config.yaml
head_dim: 64
intermediate_size: 448
vocab_size: 2048
norm: "rmsnorm"
norm_eps: 1e-05
rope_fraction: 1.0
attn_scale: 0.125
tie_word_embeddings: true
optimizer: "adamw"
learning_rate: 0.00189
decay_fraction: 0.438
decay_shape: "linear"
doc_mask: true
max_steps: 7509
MLP neurons of a small language model. Each row is named by its layer, matrix (down: output weights) and neuron, and shows model dimensions 0-159. Each number is 128 + 32 x the weight over its row's rms, rounded and kept within 0 to 255. Numbers have three digits each. A neuron's up and down rows have the sign that makes its largest values positive.
Before each neuron's rows, "fires before" lists the tokens most often just after its 100 highest values on Wikipedia text that the model never trained on. A number after a token or word is its count.

fires before: "ent" 61, "ence" 8, "ently" 6, "ing" 4
L12.down113:121124133175124132126132110142134186131156103120132095153107119187097115165102080043124154102143160155101103170149145185170135124118149119143148056100172172158167115141124079148108165095134091105109154107101164152122134120117185132157107105134155131045075117056131106153145134121108062154123179071151133092156154153115097185123142146153173148140114165181086117126162067141129050143145124122081070119098042142140087062109133121136121134149158111181136059130169163085130123137111104

fires before: " " 52, " the" 4
L11.down432:128111166129109202197181195128153180078129103150170155115144065081130123117104144144106205146102111147114072142112115129163078143121128090111098160146110162139159104097119096142081066114139123136115069125097109158160086081093069025123127118125115156154213154174143080175158136109135119118119188133155160120114133143124146070066148187090118123131178108179116130144096129088155153127167133134147124111177136168140119131114074124135129131162155137154128101164082140120089099147126083

fires before: "ent" 36, "3" 6, "ing" 5, "ents" 4, "ently" 4
L11.down345:116133127109099182075126125163065199151195113126153127065141101119149126096175112142113182133126125161136071167129107166164096096157069157125105115122113127082116166136109134139177131147142156075096169045099079125104180164070159128167079110093176107176128186101130154146129154175139160139128106107151032117104185154094148174142121102134154112104145177126118086155164160171159138162108146086157156123129103092132101139098108099108139122171162146165133097104138103123198106101154081

fires before: "9" 74, "8" 21
L13.down272:112158201112112157150104111140122128134127109196112111144151165159149120131192111141158101124095129129092237082097104126152109172060130108150174192085200167105123056137124079109095130085123138170104101192075085132157065123150084125126155165092109118123106097149155157100102165098096147128116169099182095134137077122121166194147096130157136054133149104188125109167114100139108098156178107166127135168118126144141111184127099116122079139147157152123185139105126139135114096111101123

fires before: " |" 29, "." 13, "," 5, " to" 5, " for" 4
L3.down187:109158099135095153154138103131091164114148148106146160163133136071089153138144084122089144115076162116088057186044143135183133098138123137145082114114149168156130150138102126110149096060087157112081177084162147142119137121180191138193112129096113128093086112109135155111068063123129188168164184111094139146072085086146159119075172135142100137175080174157098127173122137099133124154144145113152126180092066117128143124133149177145075150179083114123153110093091172154082131133106112

fires before: " |" 30, "e" 17, "i" 8, "es" 6, "ity" 6, ":" 6
L9.down347:129147167052124138108120151135120114128099161121138144128127136163105128109167080156052173124138117112145143180187242111117072098112103162129172140169125105071132091100161138127101149124166118071154112163062148114160102081096051163102164040161154096119056101141111136167113126103194137182078167136105146063189134138088110104107118127105052158115141111105131123121124133111123069084114082134143138114114117141147138099114173107152094108126089105106115103125111174127132152144135117

fires before: "ing" 22, "es" 19, "ed" 13, "e" 12, " the" 4
L13.down69:085115102094147103136113146086117234105214123122168068129156172161152109108197125122108090091145157125116123089129043087090145121158073112182140098139118210149166151146151149101121077090118143105107149179105112154136105134036164126125106127149152149110133150137143118096194112098122101129086129177165102137126118135086104150142160097147090121147074092122150127160131094123112087109115115152118173069208150090170130143103133141118114136109112166150130131186162083155136169102117090

fires before: "le" 20, "ing" 12, "ed" 12, "les" 7, "y" 4
L7.down343:114092104149133136097140133082164133117101157112171130153071131133151149111115102122133208146126140095135065173120106128104183122130138108108115110120154168118169159115112084109148056135150140140157110122155152084160063151082123105174077149096079128130141087085121124094052103183127140096133086128163150137149133135074079066140133079148069158124077198083144149107086089133114191100064126102104142130110116176123130115121038119146168111129171168223125128121107161103115134138162164

fires before: "9" 86, "0" 6, "8" 4
L8.down103:116111111112123149164113125152153127082136149115055138079127158118128137119119142104125117101100126122124119110122144117082132129083113116078098183086093134112129124152132153163108115144111076112115104118118082117121124194084126132070178139169165169153141133040201123128074110166173126142156091168139118109107130147160103125134134133116130204111174224107101136099103059073125126133170131141139091194153115094174155071090168159150135223174125128088152169147125185097196112115095092

fires before: "ation" 20, "e" 9, "ing" 8, "ab" 7, "am" 6
L4.down335:145079115140142158108133125120106098114112131117072162134055126090188131178140152144120109109157141099103120152170105156112078138133047135131159109085094143134121146113154145123082084128122117155130110126112171110100144143130128139113096123124146139079109082121153061126178166166157112099107144134158151061117152156072039131168125144119110064060139089187112086128178113086113147226080168148124133178226106121145072105103118144110154104093157111126111129154199132104112183140115143

fires before: "ent" 15, "ause" 11, "ur" 10, "up" 10, "om" 7
L9.down81:074098128141055112136156088188163145101149100166180120188126151133130144113151106171144123151116181102170255125073185154122158127142120109138083176118101124138172169159116116140111199129190116149182125104115122138084097151137088134125148134152138122145114116112126111067100114179117160149123114109112135089170077164092154169115161104168136097156171177119095133109095159114040120081128120132165128139130130111160095130112125119075109163140099112149146120110057148100152139092201131

fires before: "o" 30, "al" 13, "ia" 10, "ian" 4, "t" 4
L9.down177:236115107065137134095077076085103144111144156110102135133117139093158136152146114165134144154135122121121102115164098081174132135165193088120065179073138150170157133140076130155154062131124127124107119106181149181119195176160137130070099147109127140116170099151118086136168067138149110112087108084122105153127139163122139108152133107192127132195094136052197112237169186127125099168133129142080179135156147105107114103126127140137113114114106134112131120114104109129151152117088130

fires before: "m" 29, "al" 17, "ham" 5
L9.down72:099156149119154160070126117123139146058118105115186133101087072134120160118116154097145140074119141129093052113130141094145139120111082164151021106147152146167145098125095099074158092115120129130112103082124056153126108183147164127122102152082117138113114168138146081102106084127107105095098139134084176169121123129185172145155138105082131076112194168143126090121219144144101141177145069128102131091137191162154133095149140186131114100101084089167064112113109171106148146136110152

fires before: "\n" 95
L9.down434:113125095081115091128196168150113123170096148147095096123129133083073123136138098139121163085162154115159219142142155097133161121150124141121101137119179105083101054098130094128182143086189193155149123156122131090155064142158113138128100115132092164150080157143093165112137121136113106107184064142163183135178087100145091118107123097160113096131146111052193051166106114175077137077131137120156103147136139147121122137124124122104172109131134149178197174151166060118122161120114157

fires before: "ial" 16, "i" 14, "ious" 10, "iet" 9, "io" 8
L12.down43:106069153124050129136149103114158122126098184099119130147103090128170085079091153072128128126125072140168190087143127198149157126116137144094180127164173141174105177106160122129150099125153140148094169164069164154154096165127134124100162098166147084141125122131092134126080154153130190135110148194137135132164164066084106062104178103146124163143147202130116161138077143086200055115126097141093116128110118129100149108127099138127135109132106098078107057085190136169156122117139123

fires before: "as" 23, "ur" 13, "up" 8, "ord" 8, "ai" 4, "ast" 4
L13.down343:095071159130091170100107141123186129158157112133171115137131164107145121153110066158207134104129140108139218129154111116101136095164115149138085098097110167129143122167129087140099174136093104124115109141086094160137094126114059113149057106168131103163120109087170142106184165152147068093130153121150106070204146146066146120166181116108115082122102134147132149152136104120102172135148091176206140121102163166131104129126129077141130189183117087164089134141168145105132134158153039

fires before: "cc" 14, "ver" 11, "ar" 11, "pp" 9, "v" 7
L10.down173:061161189160155111129090082146116082172162152159110172130141137123102097105063069129161087204122128173117122125103178131146121129084146117120096127187081091147116128119170114081055085104099201117129128147106141145119110111132164124137104144152099094128180140168131139126141107079136107200111142075117112076126069180108110127141174089123096091128101115120105146093122088164140132150121087145094144184160123151139173145153136181116160060100064193116101087095079137135127149115172170

fires before: "0" 25, "9" 19, "3" 14, "2" 9, ":" 5
L8.down399:123174118142088093132075064140145103153129140109100119147044142092141150166114129156123138104069130107085165155189111211155100092104115186112099060160123094112145137109206127206084133086091129136155170104124130109118112109110129138128144103130132154171118149180163122172138123156150138145105137076216110139171165112114107123127061126111119122163156067113129081031090159082117116162131088100103157137146088132125092090100168091148154087167118148139117135114146086126119095170097136

fires before: " " 22, "t" 20, "ts" 6, "ill" 6, "d" 5, " the" 5
L13.down402:084076089092133109145167108115077136137159161095174164122153134079139132164122130095065122131161162166147076161062128047172110138142124139135095175126166094085151136107101197110086126051129092136091076116063113171102146147137092131125115164139153174151174149144153153177088111102140145050134124160145150123176157090134128123136153149170099169159151211109103130092102112203176069115109105167128136106152081113114145184141143085148088112159110099133106138117116138130076115130104137

fires before: "0" 36, "ak" 12, "1" 9, "am" 8, "im" 5, "ink" 4
L9.down121:156150086153142139083157109196138153077142182128150176109185111155139158031099096094160149124097127132159111106168194124157109111107116130133039140185104125125103132153162114129192144104184113093174093140195124142108107157076148149124120134086096175161153157109073123116124113170130108126132134163107113100089097177117120113134124173117153139118157188093159097088047142135099113109140065104140197134129122140195137085116192131139108086159112097175115149108145107153102148123077139

fires before: "9" 96
L8.down403:162171154122143145125081137123104138077099101114112154137144138113076147189106174085116051137172115103126096116075097106093084141130155104116101143116160137101086105136064103128072148140090109115144105093136129160153104145150073151073083112092118075141123164070184165127150134141209156072136117149139129114139139192097130217119092146093085152149176137113192202197147081100142190169138132153123088159155113111162139122118152118124137135131093062152132098109125134148148083169134159

fires before: "el" 17, "id" 15, "our" 7, " (" 7, "is" 4
L4.down194:156185164143049142146127099146123107157115097148166171159137145167127190132159123105137108067122109135087090133160131048123113116131101145101095183132045134156125077113155153126144174137092130140117117149128199124126084123119117146185196181074107096138111099155131103059119123118135098116113124135120083124123135126146133101138129150137106128134093000138149128118081134102128106109113166168148140128165097155132173189139083070043165189130124095115133119113140134199120127137119136

fires before: "8" 29, "9" 27, "ent" 9, "1" 8, "2" 8, "0" 6
L10.down140:039108128079117141113171093132147125179138136172051084132107111163084141165074203142144062122108113140149089152181125115076093113094149092044105124116049093109132191154143142119113056158113165072160103118117134057180143164050159151110082084123124135120151119111133135134084154130163107175125144091122126154111126139070106100095070123089115115150133148090145139087124104138118139163119121106114145169168133159146147124115097135089111138152156138083152109143160055121097134113139142

fires before: "al" 12, " of" 11, "ial" 9, "te" 7, "y" 7, "ies" 5
L11.down273:087176155054123170109181125130145134139177136128128094096089164120113123124139056105138121109126170117093129157091160130179161105139083165112121119081179184182062129124154140094142128109195142111144152132119152169135193109082128142129142142050139138112103139166115092154163091160079098070125138122093091121129077110144176153139119074182094131170133076145126171149157137134076129193093115148136183138126166103208074107100080173170142155131132131175116086121116099172173127116116142

fires before: "3" 29, "2" 17, "4" 13, "6" 7, "1" 6, "5" 5
L9.down365:072119127172129136112150189091106162176104142114099169164127110136195178173118090102122132157117146149158187123151199115144176117128118151134156116113052099101128130153180170142149157102091122126110047131172137158105014129145156182126084143146117143135098111153158112094111114130092173134147135116154081138089148119109083092165097064084111148171152146140213142105108145063091120134121117168088158169107154119152106147086114132135165129160190092120146127116109103132110061163143103

fires before: "3" 34, "4" 33, "5" 8, "6" 5, "9" 4
L11.down70:117123179122133148115137179177146134124104123106098099142149047105140121134134158144181153074115079107145099143149137119167114165107161158091097115080135147142168124130177128154147156165121160104112096118102128092149099105147144196106144178108115061127103111183158124136075123174165126152097225075145110162108132142072141164150067155119138160163098179191101126101130118050115113136102070089088090151149057123138169157086081080097119162162142094150124107115084088145165080168134120

fires before: "ent" 40, "ence" 7, "ing" 7, "r" 4
L11.down66:144076114174107120102118127098100077173141096154124121124118103083104114109119142143056148127136134073105157164137132148195162121075098137138118139139107161154110116137089151158133153091086137130095076141106095097107125198055156163121124106070112132187115120098140156145082097109127098150143160155183130137153174114083154167170118085129103130075129225152094150091156143144099077136128071101149121090096052158120119119126067110157101120160180140167056073148138165085083130098175111

fires before: "2" 21, "1" 20, "ess" 11, "f" 7, "its" 5, "ft" 5
L13.down162:167132114155163142132102149114168144042143133091080073141120115115124136136163081151077108154180128111136177118125152172121067136187164124069150074130236101102101144129088117141091113128087135176114121189152137153150100150146091141121143121109129179192155178093177166147141144128075088165154115158174156124086134082100144110130138131202081164140144124098109084175081112142085146143140157128130093123117163118119114094162112068142127180073133150127084140120109156202131134136120180

fires before: " " 55, " Total" 9
L3.down77:140057137143134145116160078114158133122074092185124137156081102115070095125136136117151150106171140126118077087105127097102138133111108173151151120110088117126110118062082113084094159099119122093142134138145105138101120116135104109139128111114144134132099108126116152135121197114139128134135199114116137116090121116141120149159074138083112079089138255134158140133126091119124118114125116081113160131183098122081092118065159122114103157110174133123117121175135124110119152151173189

fires before: "." 26, "0" 21, "id" 8, "ast" 7, "-" 7, "op" 5
L11.down12:108171132130153137033195157150159082076115059078184139109126113187155102152105128132139092108135145098154092142155176148088107081137122180125087205213130149138206113112159144098071100121119139149156179077172132139103114128145174095137119107198171133135124179102159162087147079148165176090154101134143127159138162166141093133128072151111089123177138162108116125133126120095116158112112178137125200085111127125183111166120125152140152145159132153116101095174124146153105112129128122

fires before: "s" 62, "." 10
L10.down149:162158070101123112112093154077126128130149086132098132110150127159141161132180141125161184142129200130175131173126192134140119155141185136037130160155099112142156105118152126148184143166180123129166139164190079131139117177107177157167154106224148107123159099086069163113099131111133162164146113135154073129107200113150088115160127137091145097117149074151151145117106100090102156125093129125141113171089050215146108145088090166093128169100168138163115128104142122133096138145151155

fires before: "\n" 99
L3.down340:118083206149142168156181103107076155106123208104132119136112117132135073142134082136124158142109127148103145129076151169114115090077129158128142144166111084169122120181138116115138124139131073110118103106083109144093175116189089179160161016127160172148164076078105123140111088133132156076135130118118115092113108144101131147119114100175101081107106147111185149129100149154097172110096123166196174165117088149148141057122124133116159141092148118103163193134151187199119182127142144

fires before: "ation" 27, "er" 13, "ed" 12, "ing" 5, "am" 5
L4.down81:137169097160141168159141133094115110114153160090148123113135110162197151088114167084089136107148132155129112099080132120103146137103136100092073100131189119102125134117152184132114086131120115089110105113133102095122139155126114130171151122106119154084153136129153106049111164138155079149138139128182148081149150153119107081138068059163105104174009092116122089088127133169110115146084160175092128146195119073098134088113147029180145073120143111161146109157204110172089132126119125

fires before: "v" 12, "m" 11, "d" 9, "ad" 9, "ral" 6, "min" 5
L9.down446:126186136136099104158198130133150082133139118145142158134125079126163134130113114109130144108140179097137075143147136106084144051153085095085144156165062203126144130133142122191083114134128134115159060163170144168161124118091104097139082145191138162138147111150139105132160094101118115101101120116142097153148128060167069156134079118131243126130129140129097138135147117106113132072161101135093107154128096082198158170097140151145180135079076164129226123114117093148096153139138105

fires before: " the" 15, " that" 13, " he" 9, " in" 7, " \"" 4, " it" 4
L12.down69:121015159104108151110117173139114126163125135128184086129123127140086157085125182150107123138150106131159037100168151114112118126175129082115085180150202124145147132113159102141090143160173132116151156107103128139164054142138176184148183143147172115097072170134218121037138157142115108122141124081154180091119107105073110110110203136162096109111143150102122154186169109123111097139144104148092087178180094106122156125150122100111087131147123124110151113100162119131129124127112159

fires before: " the" 27, " " 25
L9.down194:149046124117150136112219117101130106086120050145084157102061129112134146199115152125093108166124134095117023108133105124131104101181148138154105114181091108174136101139146157139110098122086136164184123087100143121137142160124162118132192071139132160129097127097103183162052098149088091131117188156112127123155148086139126121142114122142099174093069142134135151114097134148136120158115131092113120160156091173082122119159162127100148112107085196129148101087125203145167133079156089

fires before: "ent" 17, "ents" 15, "io" 11, "en" 10, "ge" 9
L9.down388:096088134117066165132136090118138183092136183101118157152176122186120111124156107087143155141130101137139120126152160185147118116175101150140142185134057097096091138200161106130091126147188117067118184161197153144103155135087110104168150098178108117144173168146067096078127057128148105136092145111137091114124096125086165130147171079130091129191141112102183127083111090197116159099134119136034127133102124123065143141126119160093130148143133140130058171115149154156131130154114144

fires before: " |" 49, ";" 14
L10.down4:125102101199080129175163128082148141115166146135100115117172145185122122099137144104151092126141100149133101136091141162129068136195055145164099180133136100132142148090133078148138162137122142079177125132147152109122107042080123136177090117117127149144092140158082144092160124055163196129121142108140095103148099098152064122105108085120028099086111153118150144138108143124136081100189098112124109143107118126138164099098201071151142064097147089120081153125103086091168100129098105

fires before: "om" 16, "ird" 11, "at" 9, "ose" 9, "ough" 6, "is" 5
L10.down251:151192172160184092059161107115131141184081137090166150117152118111174085098126135126114125137124137174093186129128110151171159123108097088191132150138000173133198132099104114147160184094081135161105132123113113110145148090168108134104150126176122141100104083148083116127127087121164116100120095120080096115103093099091083126148097084121107106147096099102149190145158158172153127142188114155126173088087164153121106140186174132141137129155084110114167146124162126102125179160081124

fires before: "ed" 12, " of" 12, "es" 12, "e" 5, "z" 5, "b" 5
L4.down16:072116143148170147136159160127163122160130141183091099130110128102106166137120165151146157127132165154139096122160169081098152157157048134103152121117036187124177109090116075139116114105129165081195124115076148089097168141071130115174128141158075144158143136127080144134065097132166101110167091156089094153176114090170085050170116102143106168096141135159098165130090132116115146079127130151112097126097134108112082166134137110133179136104075105170125071134139078098081157140054141

fires before: "\n" 31, "-" 23, ")" 4
L10.down184:135134121106105149099115085161138143126140136158118126157123173118127097107153131119049124072161140152152100123111123129162152082091123151137164150157056105126134124152113067112112103145057042089154100146105199101121148101176175065143121151140153105121131135088112125114136100133134163114109143138162149170029129124134146078167106157129125110185123204188095166183126118118085127129111175107075078130147107148110114154135121137080101114065120037082071135124163119155057140129105099

fires before: "ed" 27, "ing" 11, "s" 7, "3" 6, "o" 4
L13.down117:127124119078106180095160095089156121165105120150123110095202106147165104133130113138125131152113139105081167117150169133055169188142128114128047121126131165158104137135116102141146216098179168077102098128080140194076158159127132095149147171135107142070076165106116127146163148155122116149112090146101106141058079094121100115129099122163097120082122106126115127121167102122100107162099140163085116141090164147171098062107108159191116119172128154107077085170103090066160065165121102

fires before: "\n" 54, " |" 18, " –" 4
L10.down280:133057096052099084149108119093050117124154158131130140134146145064104124066086186101108151122129147084092022122085174172116149157120126132150148132149116134108125162097138113121156088113094144164151087145150142112152172146127157122091109136123162107080125154111125155115144071100166133107112140101150144119036113043138133156152156130116100160159109230167123143152135137101130084160140114142112110113134166139132105134106109139134099129101182133202205121136141074113168166084126092

fires before: " the" 36, "f" 6, " a" 5, " his" 4, "a" 4
L3.down260:132210161161140128135136126146090133110107109164133173115122136142155138142154097239139203128132117117105126126080181120140118123119113167175148113138126165144126085109162114077127095129163108138108139173122142170060148106096140132145124170165116133159177156143067078082141110120175178150109122153096134100115082067090123137153096132211117122167136164095108141205123176144132133122159147154206169128174160188162097113153114155171154206167139175128128095085126164104095135157125153

fires before: "en" 18, "ied" 9, "y" 8, "ity" 8, "id" 6, "e" 5
L9.down216:155057154067103138116049126138081124139139025065145125115148109118138132121236108192071118118157113193140148181092161125101132121132134125130115150088183144145131109137129106121104092125101090148143128152137154062131090134092125101129133080141142127099126170114153101071193117100115088174111148151113110101113118118163106125184128065155056125146053173156125138098136076156134127159103149116128135102123138107104050109134139160125128072161129139149099120146150159110181132173122164

fires before: " " 56, "\n" 4
L12.down263:152125134135139147143086116084148139171076142144118182201125118222095124145099154129135103159131185114145148073110135128177135070113114173194149087130152101141144140182115098136099171165136098113119137150084141125101169137155092154135125176089125111103081081102188139119140152168181123186094154118099109145155123135116156070093234112080121126112134096056139149108078131127090164112098086108099100082140137176122146181121179089136116090131130053168112084129109116106130106090143131

fires before: "ed" 22, "ation" 10, "ion" 9, "al" 8, "es" 7
L8.down445:088173076083120158134083169148154133140145087154158111136113153111123166147187136116099083094131173079108137130110178139133221081108119142108126112101181141160150121145139115112154189102160081139124116146146124150127094108135099118182122103102121112130131150015088079106174120127148137180066110184170111175116153103145145100176149132125073084140148094140153165105123106103136135163072188122102110075191181136135143115103129158151079141106062163093129156186170158127107153105128093

fires before: "0" 48, "am" 10, "9" 5
L13.down226:090185116068188149097174144110142120171129120178145157191135139099169177189129158091093073184128145061136234119095137129100160150115165104119138174180141161110153162164095071136038102120086053148136133087156132081149142116143104117117161152067133148132142104156157142118134139137112136085174171130109121202163119115092138111128107131086108141218146074149091140127124161120108185106132176120126186150136095105143124116110107143131137106127155152146123153123149139110161142108105132

fires before: " |" 44, ":" 13, " " 6
L13.down92:123111093159157113168080151143171137100170156141137087134107119202144119139117159120143144109140117125087063121140145160111127140156120170141099099136160138134065152089141138141152175141161082093136115181122162064158113083122098090098117097121118081102144124133152124104108151085216093128045127169094054137076127069115061087068170171150140106096103087105138102051075134126129138117134094086124092142135115117154142104122132066125094081187147110140197124091109110078140138095088152

fires before: "al" 24, "all" 11, "ia" 7, "ar" 5, "por" 4
L12.down51:146251126053127185153093167128125109122129175171134142156127137082129116116171116115174102117157164070069090136101118086126087135092114131199067109121133112153095155160151121129131109124163137126130097135124122161149209125130054078154136129095164137066084120083148071123133066152130110101092132113136148124146138113134136110173200099090072115101168088117120065168152076102109153136110146125151116074107175148129147118122099092119152126059124114144160173160079138114143108141118117

fires before: "\n" 37, " He" 10, " The" 7, " In" 6
L13.down312:099106149162153140121112129124118099128109114134112090173080122098115144127123139104124086078061116138138000118154176121101111152076124157088091130103139092148073148187078138158143169125114116122068096129153168122111135144135117128120113160134087115113123194108158109108103123094146098189092118127074112117097125086133115158119158113170118153130125255129160140162143090098119105134106138165107153104168129197139170100163168137071112142125156164121151094085150103092160141099182103

fires before: " the" 42, " " 10, " his" 8, " a" 4
L10.down130:116109106118174090149219166096136167155145146182104111129068092090105128171107102171126148134139165123200136125135127131098162135162162203127097164131166057100128095074106121100101137076130147143097150117097136101093105092173126102138154155131138124197126084113137152116144145100073144159188114182142175094132086096083099126126140084119094101182141133156141148121068135157168097139101143107068106127149072153165076160110099101133121096138100137088121195110102161124098177208105140

fires before: "s" 88
L11.down213:152185187067169156074133147094135089150122111130137139163138162176142130160125165138130158127119173140129161133087127116143117140195122120103078160154081130079198142163130117108114125107153095133126062121175138083081103124121208100121138116115097101096085185136090148129132132081199175096127098098126117147148041114152136155108116099096135143158139036142136050154122162106171103171168123135130192141133107139164137132122088132122061168149168188133129060148102123111160142112140129

fires before: " " 17, "oin" 12, "ourn" 9, "ust" 9, ")" 8, "ur" 7
L11.down26:140152116134150103153115147133106119137122096200136059149143172114141154161129129122137126141144066140160118095141093102123036179131093105144129078107144142090090147048176133153159137107144105087126140115124160113169074102118107092147088122132084144110131130180145171181129104111086098126172111132160096095121115207137024125086113085163134119125138132187132068070086102154150113108157134149102122133177160137182154142093081091134153103138117104118135091082140179111087107111094034

fires before: "3" 15, "8" 12, "6" 12, "9" 11
L3.down36:120059100141117125080160112194141149119182161090131061130152123211173135176111209121123119152115152171086116182079092179162123154123177068115064144134090083130139109099070122072120097131131137069098107133164064109180090132132130125147074101129166123127152127157144093137113157167130121092102182076172096078112114132120111093127160103155128113114149186132126154064123094174131108182124141131187090101127104166116136098138102156090139108134151158138115136080165134102150101152120167

fires before: "0" 97
L8.down84:108147072153104124136158156147138116087144155145083158055091104125146105162118120149140156123121137117151074061092153178149082112122164147179059119172049100175176198122147153113072146142114168100135167172112113162095165146083150059125082134162169175129113115105150160052147086122128088126140139117106171173106102102187131097112117180124171158146086170114131164075081120121095087136098134162131123101139097201112130121129121148058154085147124131094117101142143106104153111172111125

fires before: "\n" 94
L12.down119:086139138195116114146176084113139133117101092111153135150098122096080090144127069128169121151052131090126161195078112159109148131157176137155148128097167126120100116077104120077148163142111082103096169118134145117132081175133148146065156072180102093133138167110166164125095077126164071159138161082083177067159074164171146104141143162189139114151131175135109132165159158166123145108110143093154117136120138087120181052099089148102112084164177147113154178100174098143130144084124143

fires before: " " 72, "if" 9
L9.down241:124151107141128128098138095090147079122082112091087178136117044154157171091141158129077166127100159155163101131152135074069132122206170084126169117123148178165134102193138128151168136160141096145126132133115149160086109162147125142182153132097090126106150117107052131130106169150093092133150113195182133183135142115086120115142158128137080158150135154147093117146112091108118158123067087092114102105164093101106132133167093125171118101115101106069067154173161222186141107138072146

fires before: "ing" 24, "er" 11, "y" 10, "th" 10, "es" 9, "ed" 5
L11.down277:149215156153123169157120141146139102129165150168147131117160142110117190107109147127134173116111113129095067154088174165101125086173060099072115104107080105115191097117170086070129070121138156108123124123137159099136151083173153170100120124109197056129130068165086121169118134146142111164092141102087122144135102113126083165164133102175081137138133199088156089179136135179134104169110132120136097124164114159120078099129129096124182108142124123067073094120134154139107107170044136

fires before: "-" 18, "3" 12, "2" 11, "0" 11, "1" 10, "4" 9
L13.down281:101173139178127114053152106148188179099126127091106138099123140046121131116109123071098100117097151164104115195097125140138102147143133160140087092168098193105141179086107102131088111108095172075186085197097174115106162086113155103118159084111098141157133117123153086108116100162156103172152099091083136163113074138155111117140130136154115137127105223188114123164088086110106152135095181114062079096173114101103093138143119172122187117094119081150103111140144100133125100115114117

fires before: " to" 23, " the" 9, " in" 7, " by" 7, " as" 4
L8.down372:171082183145077045090127147125168079157133146166141134091084076108144151090125122122139109195153122128087087063136099069095177067081160161106103177140142155134082112163161134115104150137138087215132089150128109138133181182156147168173159050127116145129113110126159171095116106145164145096123178114107120113117068136164143177120190086109103124134149114122122141140163143116187124118121099134104093141114136122108180137151062165165096157191150156123141080124118182107143142142127107

fires before: "," 15, " of" 12, "." 11, "'" 8, " and" 8, " in" 5
L9.down123:120148128110142168171170117092127044077176121131150155135110099183198073174180113077121106131134161121127065094081110094093118082139093137180138152141146149141170140185144122059113114147161174139135183089146106092065141125156172150187134126148140124153108141128108114124073091137084090103120118135113074118174132158120124133107117139147141079129148185112172082174177153057127086165095155163158135129116104087124187081137075123170127138140113141147098139107123089137096194140122080

fires before: "1" 31, "0" 25, "3" 8, "4" 7, "2" 7, "9" 5
L10.down169:097096135165094125124081151157166163181164116144167090096115152103181148212137101118069191113119156072130205111153154134120171234131114175098096123120216077079175163111147174171108156124094084132084136108157132093116090125121085099163126161105182064140149154109104127146126151145149144139128146112131134133109155105128120092139161079133152074157062152080146103120128118067129121085149153117100149145078152153117149075085127112097152131074126109108121116111153119085132116094129146

fires before: "id" 15, "y" 10, "it" 9, "is" 8, "ilt" 8
L12.down228:112076114133063095103095155135099147081184162145076148182133120138139148139155085145129091167102164138145126168156109084137107126131109123192112156122079134030154101078183127190130161050085129145131119087129124074131115154115085134131107125106102139092119124166129183115108119122140126146070148136145072101184137086189135141118179092087046108108103126139067150122055117102071168124089141121129172153078125162114109135153137086164096115164145167086133141120102130163148125124189112

fires before: "0" 56, " D" 4
L13.down354:122098055137159129132164076107127164093140181133166132141160123151149127121158078093183134127122117149105000117152171095105087160166153070151148166089174099161159135153122196103165189077123090133078146088106126159084128166126200106141124147112126128112135119142138116157110080150127164117144144147124192174147135154149174105126110165129099117126089141121147129108061131142120133133099142169118107141166122137128116118160097066096173145109163114110134122137139079124121148130073130

fires before: "\n" 38, "0" 19, "3" 4
L7.down361:196102129094114149049100087118118187135130148105118124132129138098167088118146135049108175092133174112042155160085105106157126115095136121136129144136101134106161142097131147085114109117139160128098092163139118121138118142122158126184070132129160117132075086097081167142109168150120143191116128127107061151102161128159140109191092145126120128177105225117130104173082163091098144093126167130129080099156051164132115058107180161110148125147103137209085168127134128165111114104094156

fires before: " " 59, "9" 26, "8" 11
L11.down222:163157201175148101143080121022127131142115158123145124095072108095096114160095144126158079138139159058133130067123132127131118096134117065144129071125151170144100143153079092157117117134101149071136110119092122172114126084106119101140163140116154137140149131141081067146126179161123087123116123105134162074144138072177099138075168139115088163114131172212111125155107124210140206129175085110127081115154056138152174156126121120155157107109074104126148141179127110139142116096139104

fires before: "ary" 15, "ated" 14, "ation" 11, "ate" 6, "r" 4
L4.down118:098171160133119127126079150123160138133130083101142180128122143096096142155168154174120187146128126087119123105108097130140142138102145136162117200141067111126202135188129146122133173150149144154186157116125085175108085104127180089119157147159131169111102073111138146146144102175163130120138095122084167045143053194132140149159114106069106068213172058137110089118137149159107122145115158170111101123099142140084202157151138116153111118153114124073141147146147150137206150080138101